MLP neurons of a small language model. Each row is named by its layer, matrix (down: output weights) and neuron, and shows model dimensions 96-191. Each number is 128 + 24 x the weight over its row's rms, rounded and kept within 0 to 255. A neuron's up and down rows have the sign that makes its largest values positive.
A block is one neuron, or neurons of one layer that tend to fire together. After each block is what it responds to, as a language model described it from the Wikipedia text at the highest values.

L6.down496 [109 136  98 127 141 138 114 149 150 119 119 163 122  79 158 121 131 117 114 122 133 133 134 123 126 129 103 125 105 120 118 177 122 139 112  91 128 168 148 112 149 124  89 112 126  97 153 128  49 163 129  80 116 107 139 168 122 119 134 129 130 142  97 148 104 114 145 129 109 118 139 124 137 109 183 102 125 142 100  94 129  95 122 150 109 165 120 148 147 129 157 121 147 161 105  86]
Responds to: Word-initial fragment "res". Opening word pieces, chiefly "res" (resemble, residues, resonate, Research) and single capitals S or N starting a name or abbreviation.

L2.down18 [101 121 109 143 151 140 118 116 134 132  94 152 133 132 155  83 145  64 106 146 204 118 130 148 139 141 134 114 110  68 129 156  92 114 118 115 115 130 144 171 105 166 129 112  96 172 135 121 159 127 105 145 108 137  65 133 137 109 146  96 138 123 119 106 134 138  89 128 143 181 101 125 145 156 133 141 136 159 163 131 152 114 142 180 129 163 126 148 165  75 138 160  80 127 104  89]
L2.down19 [111 120 104  95 150 121 131 141  94  74 106 115  99 170 159 102 115 165 106  95 133 153 122 132 153 140 115  77 152 132 110 158  98 126 119 146 167 113 143 133  85 148 177 115 121 118 112 111 111 126 146 147 108 127 105 140 128 120  92 137 131 127 121 125 129  95  99 159 185 107 136 139 113 146 129 122 126 127  84 157  92 121 144 113  95 151 124 115 146 111 123 100 172 120 141 121]
L2.down41 [116 109 120 120 124 136 175 174 131 148 162 114 133 133 112 114 130  99 101 112 108  98 121 143 102 141 107 134 165 162 104 137 147 147 101 140 110 138 143 114  96 155 157 144 108 129 151 165 130  90 121 111  68 117 169  94 102 184 128 151 113 124 131 153 119 126 141 122 132 128 161 139 135 119 140 121 121  97 165 111 135 115 165 141 126 153 100 154 127 110 125 122 101 167 133 115]
L2.down80 [150 142 137 105  88 120 158 103 113 110 141 115 117 173 134 121  92 117 124 126 113 162 117 117 142 138 135 154 155 147 126  97 118 115 144 130 119 149 155 136 168 174 132 110 148 102 131 116  26 140 120 156 111 108 148 145 105 132 142 163 144 142  88 154 131 126 154 138 115 102 138 132 147 148 168 113 134 156 100 134 148 136 104 106  94 169  89 124 128 119 130 166 149 142 138  78]
L2.down119 [135 123 128 133 113 154 147 135 140 100 128 109 123 167  87 112 103 109 113  86 156 178 114 134 142 127 127 122 129 101  96 148 156 150 121 136 133 126  92 166 124 154  85  97 116 123 116 117 113 109 112 175  65 135 122 115  89 133 140 167 132  93 105 135 162 125 134 136 119 144 123  94 161 108 117 101 108 139 146  81 162 116 142 124 146 118 122 137 153 142 108  78 133 125 143 143]
L2.down231 [ 94 108  96 159 131 131 167 116 128 116 103 105  90 125 132 130  99 154 146 127 147 122 124 139 103 186 161 147 122 139 116 149 124  88 122 106  86 106 167 152 154 193 114 125  98 106 125 123 178  46 110 119 120 122 117 135 104 182 131 164 120 136 110 173 130  94 110 126 159 134  98 153 111 160 124 109 141 121 120 133 109 119 117 138 139 134 166 104 101 143 144 106 137 131 121  74]
L2.down362 [152  96 131 118 128 112 156 106 102 123 142 120 120 138 124 135 139 123  72 164 121 125 141 148 129 134 141  79 158 126 117 140 141 124 125  94  97 173 102 116 131 159 136 131 100 127 142 122  36 132  83 132 118 117 107 130 129 129 121 154  92 130 142 128 104 130 145 128 160 123 147  89 139 166 107 112 119 142 153 151  81 129 119 128 118 116 122 121  95  76 113 134 140 158 118 114]
L2.down441 [116 146 132 122 108  66 176 130 144 100 156 106 119 193 133 141 102 168  92 122 109 143 134 125 162 143 110 101 101 153 116 137 117 128 115 163 117 117 113 152 115 142 166 111 163 137  99 117  67  99 133 125 122 132 126 109 123  89 106 120 105 125 148 157 104 116 142 115 118 117 128 131 130 134 135 137 100 151 117 126 123 139  95 136 117 127  73 128  81  83  94 161 145 139 110 114]
Responds to: Word-final suffix completions. Final subword pieces that finish a word split into fragments, such as oz-one, turbul-ent, satell-ite, compat-ible and magnific-ent, in varied text.

L3.down43 [136  92 158 164 165 100 157 137 113 100 135 148 145  93 143 117 107  99 154 119 126 155 129 136 121 149  98 110 151 133 114 115  90 128 137 140 121 147  90 159  56 107 155 162 152 121  98 137 127 117 203 106 178 136 129 128 158 121 154 156 120 159 148 154 119 145 103 112 138 127 102 101 141 138 134 140 125 151 105 144 139 122 128 156 119 127 110 147 117 151  98 134 143 162 129 111]
L3.down52 [ 82 116 160 123 108 111  97 113 186 140 116  90 121 122 124 128 103 180 116 124 136 144 145 135  99 140 137 133 156  87 165 139 114 110  95  81 139 129 111 125 159  97  92  77 149 142 123 158  92 108 154 122 124 206 145 129 168 128 130 133 127 167 104 145 128 105 114 121 108 109 131 128 140  84 115 108 116  83  92  98 110 132 118 132 153 162  75  93 144 132 144 120 125 159 134 110]
L3.down71 [119 130 131 152  91 121 138 144 124  97 117 143 135 148 129 120 178 145 121 146 151 144 153 132 136 160 123  92 127 132 131 125  89 134 110 106 128 131 133 146 123 114 137 145 120 118 155 134 132 106 166 114  91 103 126  87 118 106 104 135 166 131 116 140 120 134 151 122 132 141 108 120 120 121 103 115 119 153 117 130 138 128 133 112 129 129 146 124 139 127 111 118 109 149 133 109]
L3.down125 [130 116 160 121 175 117 119 169 115 131 135 123 111 106 151  98 162 119 122 121 128 116 134  96 132 106  87 115 132 146 125 135 124 137 138 130 147 156  27 112 151 122 172 142 129 123 123 128 200 109 140 140 110  86 134 123 173 126 121 130 138 113 144 122 160 100 126 120 119 144 131 120 132 134  89  92 120 125 106 154 151 130 139 159 132 100  96 138 120 132 169 148 146 113 152 140]
L3.down189 [160 102 131 110 146 132 129 173  99  68 138 151 124  85 117 139 122 105 111 167 158 110 112 102 118 152 108 130 148 139 144 134 151  88 122  95 134 116 113  98 120  44 145 142 132 140 128 148 156 156 120 125 123 183 163  86 191 121 170 111  55 125 147 135 113 121 116 137 108  90 154 122 112 131  97 134 121 123 117 119  91 162 156 144 143 138 128 149 124  96  99 133 102 170 116  77]
L3.down231 [156 122 119 118 132 100 170 131 139 123 106 103 145 140 125 117 123 148 135 163 112 131 105 106  99 124 120 127  95 100 121 108 128 158  87 111 129 136 134 110  94 112 107 167 122 144 148 171 125 174  99 109 115 135 134 128 166 154 140  90 123 119 115 153 113 148 123 122 122 103 151 147 152 129 130 120 125 157 104 129 132 100 135 105 138 101 109 172 108 166 113 145 131  74 121 121]
L3.down254 [161 115 108  66 134 130  90 134 135 185  87 117 158 155 134 146 178 158  83 155 117 142 139 139 134 136 122 148 145 128 137 101 111 117 143 159 140 143 139 155  95 112 116 160  76 134 147 135 137 167 148  92 123 114 104 156 138 164 132 117 132 113 129 110 168 128 122 124 119  87 126 114 124 133 103 107 138 120  90  98 105 122 150 156 127 127 104 159 146 149 138 121 146 104 122 147]
L3.down325 [102 119 124 121  89  90 173 117 110  96 125 133 128 122 144  84 105 126 138 141 142 129 109 124 168 160  95 110 110 101  80 114 123 154 165 129 169 116 113 172 101 116 109 142 114 105 149 110 122 142 145 165 155 159 142 142  93 141  89 118 113 168 124 152 165 147 105 109 105 172 102 131  98 146  94 117 156 167 101 104 140 103 109 106 129 134 115 187 125 117 174 114 135  99 157 159]
Responds to: Reported-speech complementizer "that". The word "that" introducing a reported clause after speech or cognition verbs such as said, stated, revealed, noted. Weaker on other clause-linking words like when, after, together, described.

L6.down332 [128 129 133 112 124 122 182 125 100 102  93 142 172 114 154 119 145 102 113  82 156 126 133 143 123 148 132 103 106 124 114  85 128 162 117 109 127 149  97 157 170 144 126 126 114  98 115 121 108 163 172 150 158 111 100 121 109 109 128 106 134  85 116 150 181 137 156 124 111  80 121 125 129  87 159 100 119 116  91 147 156 141 131 112 171 104 131 117 143 118 135 108 144 134 103 150]
Responds to: Speech and reporting verbs. Main verbs of saying, reporting or finding right after a named subject or pronoun, especially stated, said, called, found, showed, often followed by that.

L2.down58 [142 136  95 103 151 116 124 126 145 141 124 163 137 144 132 157  56 103 107 115 102  84 126  99  90 140 101 151 126 181 146 128 167  78 156 168  84 143 156 121 151 115  85 131 100 121 148 156 102 171 145 119 121 152 119 118 128 133  92 117 114 149 172 118 118 113 154 123 103 116 173 140 160 118 118 138 120 143 112 103 146  93 113 130 125 129 120 124 126 104 117 138 103 155 148 136]
L2.down61 [138 112 126 139 153 109 102 122 152 142 130  59 113 165 155 144 181 138  89 156 129  84 129 141  93 109 117 146 121 110 116  99 151 137 112 132 104 155 150 150 108 142 134 119 114 142 111 112 159 121 135 111 131 164 125 138 109 135 121 167 106 119 149 128 191  90 122 137 153 167 143 122 146 111 143 121 138 145 130 137  86  85 111 143 109 135 148 128  97 146 139 138 133 115 132 115]
L2.down124 [177 148 123 138 129 114 120 109 134 149 109 152  97 127 129 113 171 179 170 133 119 119 127 139 118 116 121 113 133 137 111 127 107 153 122 149 181 156 179 138  89 127 132 154 107 126 132 119  75 163 193  96 135 101 131 136  82 106 118 181 131 170 126 122 129 120 142 125 157 122 125 102 112 107 114 142  92 163 133 158 135  89 109 104 146 162 168 117 141 157 143 136 134 132 101 126]
L2.down260 [122 111  87 126 124  93 130 110 129 127 155 135 130 187 144  99 159 137 121 115 118 156 163  82 130 129 112 126 138 155 108 130 181 102 157 127 147 142 115 147 149 133 161 117 128 183 136 122 153 123 129 119 133 122  96 162 124 144 104  93 103  84 142 144  86 114 150 104 150  93 101  96 113 140 135 136 118 116 134 128 164 148 152 141  96 138 129 147 142 139 106 128 167 149 152 121]
L2.down331 [105  95 127 138 105 118 114 122 151  99 128 117 113 110  98 112 159 146 111  77 103 130 137 140 116 113  87 115 124  89 132 156 133 143 140 108 171 139 127 148 149  95  96 107 149 103 164 106 145 135 145 135  99 111 150 142 120 126  89 135 104 122 134 164 115 173 129 119  99  78 117 170 133 154 133 124 120 154 125 159 145  91 124 146 144 181 128 148 105 122 108 134 114 131 100 148]
L2.down339 [111 136 134 144 117 137 148 116 188 158 123 120 197 113 150 162 157 138 140 109 108 100 112 124 104 124 114 117 122 145 137  86 131 121 131 119 110 156 155 118 137 163 107  92 178  77 127 131 117 111 118 147 139 139 137 131 129 138 114 117 134 127 139 164 144 110  93  81 134 121 166 144 122 116 151 110 102 127 155 156 138 134 129 119 138  93 154 125  89 155 140 122 152 159 109 141]
L2.down381 [131  88 136 135 143 139 113 150  92  81 138 107 114 175 152 115 105 119 151 125 107 144 112 127 124 130 116 160 169 137 114 116 121 129 145 127 107 130 179 107  93 162 120 154 123 110 119 126 167 122 126 136 105 125 135 106  77 119 134 167 134 111  99  84 118 100 120 130 134 140 121 163 146 144 156 148 125 150 109  78 160 116 118 115 108 134 153 121 126 139 133 155 106  79 122  89]
L2.down482 [139 142 112 148 132 138 131 166 105 140 116 130 128 101 118 156 169 112 116 141 143 102 143 107 132 151 108 112 127 114 130 140 147 159 154 114 129 147 103 128 127 105 169 136 129  99 168 153 152  89 129 146 149 152  91 151 207 139 122 102 126 131  95 122 166  79  35  69 145 147 124 111 142 121 115 128 133 104 105 129 134 112 126 107 133 130 129 149 142  82 113 175 118 159 148 125]
Responds to: Mid-word fragments. Word-internal subword pieces continuing an unfinished word, especially "che" (Colchester, luncheons, cheated), plus "se", "ce", and hyphens in names and compounds.

L3.down42 [136 148 156 141  95 106 111 135  98 115 159 115 119 132 143  68 167  93 164 137  97 139 118 130 124 167 131 201 124 134 154 143 134 121 175 136 156  75 155 146 127 137 149  92 139 136 148 139  79 117 142 145  81 121 127 121 141 138 134 154 110 138  94 126 151 133 106 122 139 140 156 142 118 125 122  90 121 122 120 147 150 105 165 111 122 126 145 163 123 121 106 166 131 143 120 135]
L3.down130 [115 149 139 104 130 137 129  86 175 130 123 159 149 146 115 108 164 132 129 114  94 137 137 122 109 135 136 124 106 173 119 115 135 100 127 188  84 132 158 132 159 157 110 122 121 194 101 151  95 156 166  97  92 104 115 111 110 145 124 123 113 100 109 123 149 130 134 124 199 148 154 130 118  99  95 134 122 138 152 112 156 144 120  81 124  98  91 142 163 131 123  87 115 104 127 122]
L3.down138 [144 129 123 110 133 127 108 152 107 142 112  94 102 135 148 114 149 127 136  82 118 114 137 186 138 156  84  97  78 122 105  99 113 131 105 103 111 135 107 161 124 170 122 110 160  83 119 145 112 153 162 139  63 123  82 111 100 128 153 108 114 127 125 150 120  91 104 114  99 125 120 144 127 155  71 114 116 121 150 107 139  94 152 139 143 126 119 108 135 137 175 106  88 123 144 116]
L3.down140 [128 154 134 145 154 155 149  99 155 159 168 118 125 138 127 137  95  80 161 143  94 136  77 157 136 153 165 130 153 102 129 201 108 103  99  89  95 152 118 112 143 133 124 138  83 138 133 132 160 131 146 143 100 101  80 123 124 118  76  87 136 110  76 158 127 108 157 136 147 123 101 147 144 110  92 160  79 130 106 106 119 150 133 165 121  67 129 118 114 100 138 105 131 129 124 149]
L3.down144 [134 105  89 125 120 106 139 134  87 167 113 111 156 126  88 105 142  93 152 152 139 159 142 132 147 133 107 119 127 155 143  95 159 165 116 158 158 159 166 146 155 108 149 150 104 129 144 154  53 140 122 110 138 141 133 107 143  87 107 126  72  86 117 121 109 133 162 125 152 105 156 121 104 102 108 132 117 153 141 124 154 117 135 138 136 124 166  84 134 170 119 158 128 140 120 135]
L3.down288 [124 149 121 129 155 129 160 148 135  79  83 121 144 121 137 145 121 130 123 130 149 146 131 120 151 159 148 150 139 149 131 143 149 122 119 117 125 131 159 195 133 151 149 168  99  93 130 156 119  98 102 173  73 159 154 100 154 128 152 133 110  82 155 137  83 131 158 130 192 145  90 109 125 108 119 129 162 149 161 110 138 115 140 115 157 113 102 138 132 146 123 141 117 142 124  75]
L3.down433 [144 144 120 136 102 149 134 126 133 152 154 108 127  93 118 138 143 119 143 136 170 114 129 144 138 148 128 115 117 133  97 145 157 152 127 133  76 152 150 127 158 110 162 136  89 128 117 133 130  73 106 148 117  90 143 137 133 115 141 122 139 129 114 127 128 138  99 147 128 139 111 122 152 189 132 123 162 171 132 120 108 138 127 108 121 147  69 152  93 136 142 134 115 180 124 112]
L3.down482 [164 117  95 145 123 100 143 137 117 148 182 116 111 143 143  88 105  93 120  99 162 171 155 102 104 119  94 120 124 135 115 131 149 128 142 156  91 102 114 134  98 123 154 153  99  68 119  65 167 126 142  89 143 100 102 181 146 133 139 115 118 153  89  84 133 142 114 153  84 105 147 109 149 129 146 127 114 107 127 131 156 131 133 111 133 143 125 110 130 153 135 122 146 126 161 146]
Responds to: Mid-word name fragments. Short subword pieces in the middle or at the end of split words, mostly personal names, such as ie in Lizzie, Bernie, Ronnie, or in Davor, Conor.

L3.down64 [123 126 112 136 123 121 136 136  97  95 168 134 184 138  77 128 129 107 129 127 158 134 155 136 165 141 129 107 140 124 137 142 151 145 137  95 125  93 146 124 158 132 115 138 103 152 144 166 109 148 152 148  97 133 112 137 101 121 123 141 147 139 153 132 119 167 140 130 134 104 152 165 100 146  62 125 126 133 155 144 155 137 105 117 161 138 140 131 152 125 138 129  72  99 117 123]
L3.down85 [159 156 121 118 130 149 134 112 159 143 127 125 127 169 161 140 115 126 120 175 116 137 170 155 133 161 113 121 125 121 128 129 125 171  96 109 155 159 112 149 106 125 108  83 128 130 126 122 145 150 112 144 103 125 132 128  99 113 135 102 136  82 135 148 117 123 131 136 105 124 118 128 200 134 105 118 164 141 126 119 129 147 124 143 167 126 155 142 129 154 105  94  81  89 105 125]
L3.down165 [166 112 145 140 153 166 118  97 177  95 124 139 161 161 111 118 147 144  98 165 139 140 162 129 132 150 177 145  92 151 135 101 145 170 124 104  67 134 146 119  94 102  98 118 120 101 162 131 131 110 108 140  85 131 120 109 144 136 133 100 111 135 115 122 108 172 113 121  96 132 119 168  97 112 100  62 107 142 144 159 120 168 160 124 191 135 111 179 118 123 133 171  95 151 105 110]
L3.down194 [137  98 132 161 143 120 147 139 157 119 152 133 107 155 146 108  77 112  52 113 133 178 150 158 156  88 142 103 153 130 138 156 164 144 165 166 119 115 106  99 145 144 144 103 129 143 141 146 131 138 115 115 136 112 164 124 137  74 142 103 104 134  98 115 149 136 102 147 135 130 135 156 119 154 162  82 145 127 134 171 170 142 132 104 150 110 115 143 121 158 170 166 162 149 142 137]
L3.down274 [134 112 148 145 108  78 129 123 109 135 185 114 146 170 146 128 141 147  94 108 132 139 148 133 151 125 134 123 130 145 127 140 127 149 160  93 122 127 138 107 169 136 131 115  98 152 171 109 134 167 142 134 108  87 171  90 107 101  82 138 118 124 121 120 118 117 135 103 126 160 138 109  89  91 119  90 114 160 147 159  96 120 123  94 119 137 100 129 121 117 154 121  99 118  90 137]
L3.down464 [163  65 124 108 111  67 138 158 152 152 132 171 102 129 127 135 135 119 151 176 198 163 159 134 118 111 108 150 114 131 160 146 135 154  90 124 112 148  95 118 145 161 125 114 138 121 167 130 180 144 152  92 106 131  85  95 133 131 109 110 113  74 142 145 139 125 147 119 121 106  95 100 120 129 139 128 148 133 106 123 127 150 157 103 112 127 104 136 153 101 119 191 125 139 112  88]
L3.down486 [157 117  96 105 135 126 100 126 103 146 104 120 132 125 161 117  91 116 129 130 127 114 126 152 150 126 144 104 165 123 163 139 138 141 117 137 164 110 152 151 134 119 126  92 173 110 135 128  88 105 121 135  86 132 133 104 126 122 150 146 104 130 115 127 132  99 122 132 129 143  90 131 134 112 113 122 155 151 128  84 157 107 148 119 152 144 110 126 127 122 140 126 131 156 153 103]
L3.down506 [113 110 138 148 107 107 134 122 130 131 106  92 173 121  93 136  94 130 113 107  75 140 140 139 154 106 119 139 116 113 138  94 155 152 132 120 138 143 114 148 155 201 150  78 138 104 124 111  89 145 146 120 107  98 145  74  98 140 149 130 153 148 101 139 116 109 117 150 134 135 105 120 127 119 142 143 168 154  96 164 132 128 104 146 106 124 160 158 128 100 132 129 177 147 127 105]
Responds to: Adjective-forming suffixes. Suffix word pieces that complete an adjective after a split stem, such as -ic, -al, -ological, -olic (metabolic, environmental, methodological, hydrophobic).

L3.down7 [132 118 166  76 152 108 128 115 116 166 139 129  92 122 102 156 142 122 113 143 135 128 119 151 159 134  67 137 110 137  76 157 128  99 130 127  79 133 142 146 133 126 159 134  75 131 112 127  83 136 116 118  98 121 103 109 101 104  91 113 118 112 154 158 133  99 132 136 157  96 116 162 158 109 170  97 146 146 190 130 126 149 110 102 145 134 152 146  98 143 128 132 126 120 178 139]
L3.down119 [158  89 126 110 100  99 154  79 115 113 149 119 127 164 160 166 146 147 142 166  98 117 136  98 144 148 105 143 132 151 140 121 124 138 168 119 119 106 108  90 167 142 128 161  86 124 160 117 152 116 133 130 138 126 117 142 116  77 122 108 121 177 120 117 103  76  91 133 161 162 130  93 113 134 141 114 133 148 110 145 128 152 120 105 168 152 121 113 138 117 124 162 165  95 178  98]
L3.down122 [144  85 162 115 138  62 144 119 129  94 150 123 142 160 138 131 123 126 111 147 178  74 112 109  89 136 140 101 114 148 153 131 112 145 120 109  85 132 119 134 133 150 128 153 148 112 126 101 104 141  88 173 127 131 109 101 126 153 145  94  86  95 133 124 107 127 111  89 149 114 110 122 155 142 200 143 153 141 126 105 134 129 107 136 159 144 142 108  85 145 148 145 105 145  94 101]
L3.down259 [123 162 141 135 102  95 132 119 128 143 152  98 165 145  98 104  74 149 112 176  98  86 143 123 104 103 130 165  65 149 148 145 137 111 150  86 128 140 129 142 152 167 152 125 121  96 108  98  82 104 105 131  84 159 134 127 119 136 161 102 113 118 125 130  75 144 162 114  82 141 118 120 109 102 161 151 113 118 178 178 106 136 104  96 118  76 106 124 127 123 118 135 135 118  90 115]
L3.down266 [ 96 107 135 113  99 120 149  88  52 131 130 128 136 128 149 145 106  88 156 168 118 133 128  93 141 157 143  97 108 149 139 116 177 119 108 153 112 145 166 113  96 152  97 112 148 133 123  83 122 114 119 122  93 153 115 107 130 101 122 129  99 150 115  76 137 151 126 124 169  76 150 115 148 173 106 140 131 134 172 153 127  97 111 142 118 116 102  89 124 174 139 119 131 118 117 166]
L3.down305 [141 135 166 108 129 121 100 123 117 100 126 139 126 144 149 164 155  83 141 133 112 172 147 118 152 116 154  98 128 110 156 137 125 127 112 134 104 135 122 100 107 178 149 141 126 121 127 115 144 124 103 134  76 105 118 142 106 129 150 138 122 127  95 123  83 129 116 149 138 106 135  77 126 138 112  86 191 155 124 150 144 137  93 121 141 135 124 128 130 133 152 161 140 100 113 104]
L3.down397 [136 107 141 124 156 122 121 133 123 170 128  80 157 116 151 142 140 144 118 121 109  81 115 117 123 145 112 101 151 143 131 150 127 143 134 176 129 132 126 127 126  91 124 170 118 153 135 134 163 183 134 155 132 139 100 143 155  76 103 132 125 145 133  98 133  89 116 151 105 153 149 103 147 143  95 101 128 150 121 159  95 131 120 115 140 131 131  98 116 121 101 168 116 116 128 123]
L3.down441 [138 147 137 145 133 143 146 101 162  93 155 138 136 172 103 108 134 139 154 138 145  98  90 110 139 115 146 107 100 142 126 126 140 145 111 150 163 105 159 125 120 125 126  82 158 181 101  86  95 135 151 137 140 106 119 128 121 126 139 135 110 143  99  97 133 126  91 145 117 133 127 127  78 108 138 118 110  84 120 121 113 141 128 136 113 117 104  87 136 124 120  88 134 156 147 140]
Responds to: Mid-word name fragments. Middle pieces of split proper names, mainly he in Rochester, Roche and Lockheed; also is/was right after an article's opening subject.

L2.down8 [114 108 140 145 121 108  98 132 101 162 135 140 189 122 173  95  83 129 111 115 157 143 136 114 147 123 146 136 141 126 121 113 151 143 108 109 130 113 153 124 112  90 117 106  81 151 107 156 171 150 151  94 124 175 111 156 113  83 172 147 115 151 117 104 145 146 124  76 140 134 152 155  88 143 159  91 122 101 150 138 157 107 102 168 191 115 128 124 137 102 122 157  94 117 128 115]
L2.down24 [165 135 154  86  94 128 168 119 126  86 113 100 112 138 147 151 107 125 124 141 134 160 134 159 188 167 155 126 181 101 140 128 122 170 128 127 132  90 133 141 103 117 159 126 125 118 115 133 138 127 148 137 161 141 135 134 121 143 143 125 126 119 128 121 100 153 177 130 165 142 115  98  87 148 122 116 132 117  89 107 129 116 136 122 121 134 122 166 115 134  96  81 147 104 145 133]
L2.down127 [115 118 173 165  94 170 150 132 119 104 111 107  93 142 123 111 100 122 109 142 138  74  67 132 125 145  77 112 130 130 137 118 162 162  91 115 140 120 139 129 123 126 110 164 154 157 102 115 116 138 141  89 100 142 115 113  92 113 136 161 166 117  96 121 154 116 119 112 136 158  90 108 109 151  89 139 157 117 152 124 119 115 131 109  96 132 134  77 138 127 122 121 127 114 120 113]
L2.down152 [177 127 123 123 166 132 152 145 151 116 141 134  98 115 151 131  86 145 127 110 144 146 114  98 130 104 122 134 174 161 109 120 104 105 133 139 163 158  98 132 118 119 164 123 126 104 110  86 136 115 168 109 146 129 118 153 161 105 144 136 132 113 121 105 117 112 166 126 146 121 118 150 147 140 127 164 112 128 106 109 150 133 109 110 162 113 111  93  92 132 138 137 147 104 136 110]
L2.down169 [137 119  91 153 101 153 163 138 110 137 113 133 128 145  75 109 142 111 127 140 196 125 160 116 119 139  89 118 120 173 163 137 113 150 116 142 120  99 119 100 117 163 125 109 117 119 108 143 122 147 197 130 108 101 123 123 134 120 107  97 144 116 144 115 120 170 134 141  64  96 137 127 143 139  80 119 129 114  78 135 134 121  98  86  88 134  92 161 119  86 108 115 104 193  98 118]
L2.down284 [147 106 131 114 176 122 147 130 119 102 150 136 132 137 157 132 120 133  86 131 184 147 101 140 183 144 128 141 178 147 152  90 115 144  86  88 159 121 103 130 100 120 136 125 132 111 149 130 172 130 127 135 180 144 140 151 165 119 132 151 129 126 122 115 107 142 138 137 125 146 115 116 104 156 134  83 114 118  70 108 155  85 113 140 143 115 141 144 112  98 162  98 130 103 141 135]
L2.down314 [117 126 105 139 100 151 113 137  82 116 128 119 173 112 167 146 148 117 105 145 167 139 130 131 110  97 134 165 114 185 115 160 131 143 136 157 103  99 122 140 137 122  92 104 123 162 145 101 145 125 125 153 117 140 101 129 131  93  77 114 116  98 119 134 121 135 113 119 131 130 165 155  58 133 174 102 132 133 155 121  99 145 119 113 169  96 119 113 148 131  93  99  76 104 128 121]
L2.down345 [143  88 128 116  96 116 143 103 190  77  95 152 152 145 109 145 181 107 140  70 113 111 118 175 135 143 102 123 113 153  98  87 113 152 100 138 151 130 122 177 118 102 131 104 135 153 128 131 160 131 182  76 112 135  81 133 137 127 124 105 118 103  99 128 171 119 107 145 153 156 144 143 149 122 142 117 118 139 103 121 124 128 108 126  94  90 139  99  90 145 155 184 145 115 163 122]
Responds to: Complementizer "that" after speech verbs. Mostly "that" opening a reported clause after said, stated, commented or saying; weaker on other clause-linking words such as as, such, when.

L2.down138 [143 113 148 128 108 124 146 150 122 122  88 166 139 100 129 131 128 156 113 132 134 170 141 156 130 123 133 104 153 122 120 153 164 130 137 141 120 173 126  85 143 134 108 150  89 129 138 111 115 163 135  84 132 138 117 149 128 131 160 171 153 152 103 159 166 124 165 107 118  74 155 160 146 126 146  98 138 153  52 142 153 141 114 117 134 168 137 168  92 129 141 102 144 120  97 108]
L2.down220 [115 120 151 166 129 102 160 164 130  89 130 143 112 118  86 186 133 122 149 141 120  82 123 140  81 167 141  92 136 164 129 139 150 135 119 152  76  98 128 107 157 135 135 126 134 132 130 145 104 109 135 125 141 120 122  86 104 100 129 157 141 102 129 170 148 160 135 121 156 120 154 128 114  97 149 129 174 172  94 139 136 121 128  53 143 114 145  95 118 123 133 129 137  90 155 107]
L2.down273 [118 156 121 143 155 108 139 100 136 152 153 103 121 116  83 154 109 120 106 100 129  95 133 124  74 145 127 123 140 137 113  98 133 102 125 123 128 124 113 128 120 119 123 153 113  98 132 130  77 131 142  89 156 126 159 192 112 115 156 124 112 127 158 132 107 127 157 140 188 133 121 113 130 126 135 159 130  99 147 180 140 126 107 142 117 119  81 145 110 129 134 171  91 120 131 123]
L2.down289 [133 124  95  99 109 146 128 149 132 120 175 125 153 118  82 137 108 127 143 124 158 120 131  97  97 117 139 145 156 102 104 121 155 167 166 177  82 126 130  75 113 154 127 105 108 130 165 144 115 110 165 145 100 144 109 126 127 102 143 123 147 106 124 134 151 126  96 149 120 148 186  74 112 128 158 121 164 148 135 110 123 144 149 120 154 146 167 109 145 119  85 122 128 102 133 105]
L2.down333 [166 110 147 143 146 115 135 121 116  96 131 166  85 136 175 108 170 156 126  91 152 130 141 100 131 129 158 109 146  99  98 168 122 127 138 152 104 121 135 170  85 132 142 168 115 154 131 135 189 130 127 164 107 136 118 146 113 145 146 133 127 125  86 114 123 138 103 155 108  93  95  82 143  82 115  74 155 134 139 134 147  98 139 114 104 100  97 144 124 141 112 145 131  91 112 116]
L2.down372 [139 135 116 109 130 127 154 129 133 100 135  76 143 112 121 159 209 166 115  81 100 136 152 176 112 129 120 136 116 148 130 148 110 143 144 155 131 125 163  96 124 160 112 120 141 134 147 173 136 182 154 102 116  96 148 138 111 158 100 150 166 141 146  96 118 110 123 128 143 130 107  92 101 134 139 131 120  92 108 122  99 117 136  81 148 136 116 132 113 103 124 138 113  99  92 109]
L2.down380 [183 143 140 129 138 127 131 155  82 133 113 107 115 118 147 156 101 127 127 169 115 117  92 118 104  98 120 126 155 125 137 110 134  90 146 105 110  76  90 128 155 161 158  89 119 109 155 122  90 155  87 141 154 102 135 121 144 108 138 124 124 102 174 135 112 141 133 112 123 121 113 156 124 136 122 126 125 123 124 128 142 110 176 131 129 148 109 118 201 145  87 138 128 129 107 130]
L2.down452 [131 115 136 121 105 119 113 169 133 130 125 118 115 172 109 132 118 141 132 127 126 173 142 160 132 101 133 156 153 144 113 135 143 131 116 141 149 132 112  86 122 170 139 144 120 112 129 120   7 168 152 142 114 167 160 118 183 139 139 157 125 147 120 113 120 144 129  68 157 116 123 171 111 142 140 127 127 105 137  72 156 115 136 135 141 103 151 118 128 117 112  68 126 122 108 121]
Responds to: Word-final suffix pieces. Short word-piece tokens that finish a word split across tokens, often a final y, e, k, or ending, such as w-ants, as-ks, microscop-y.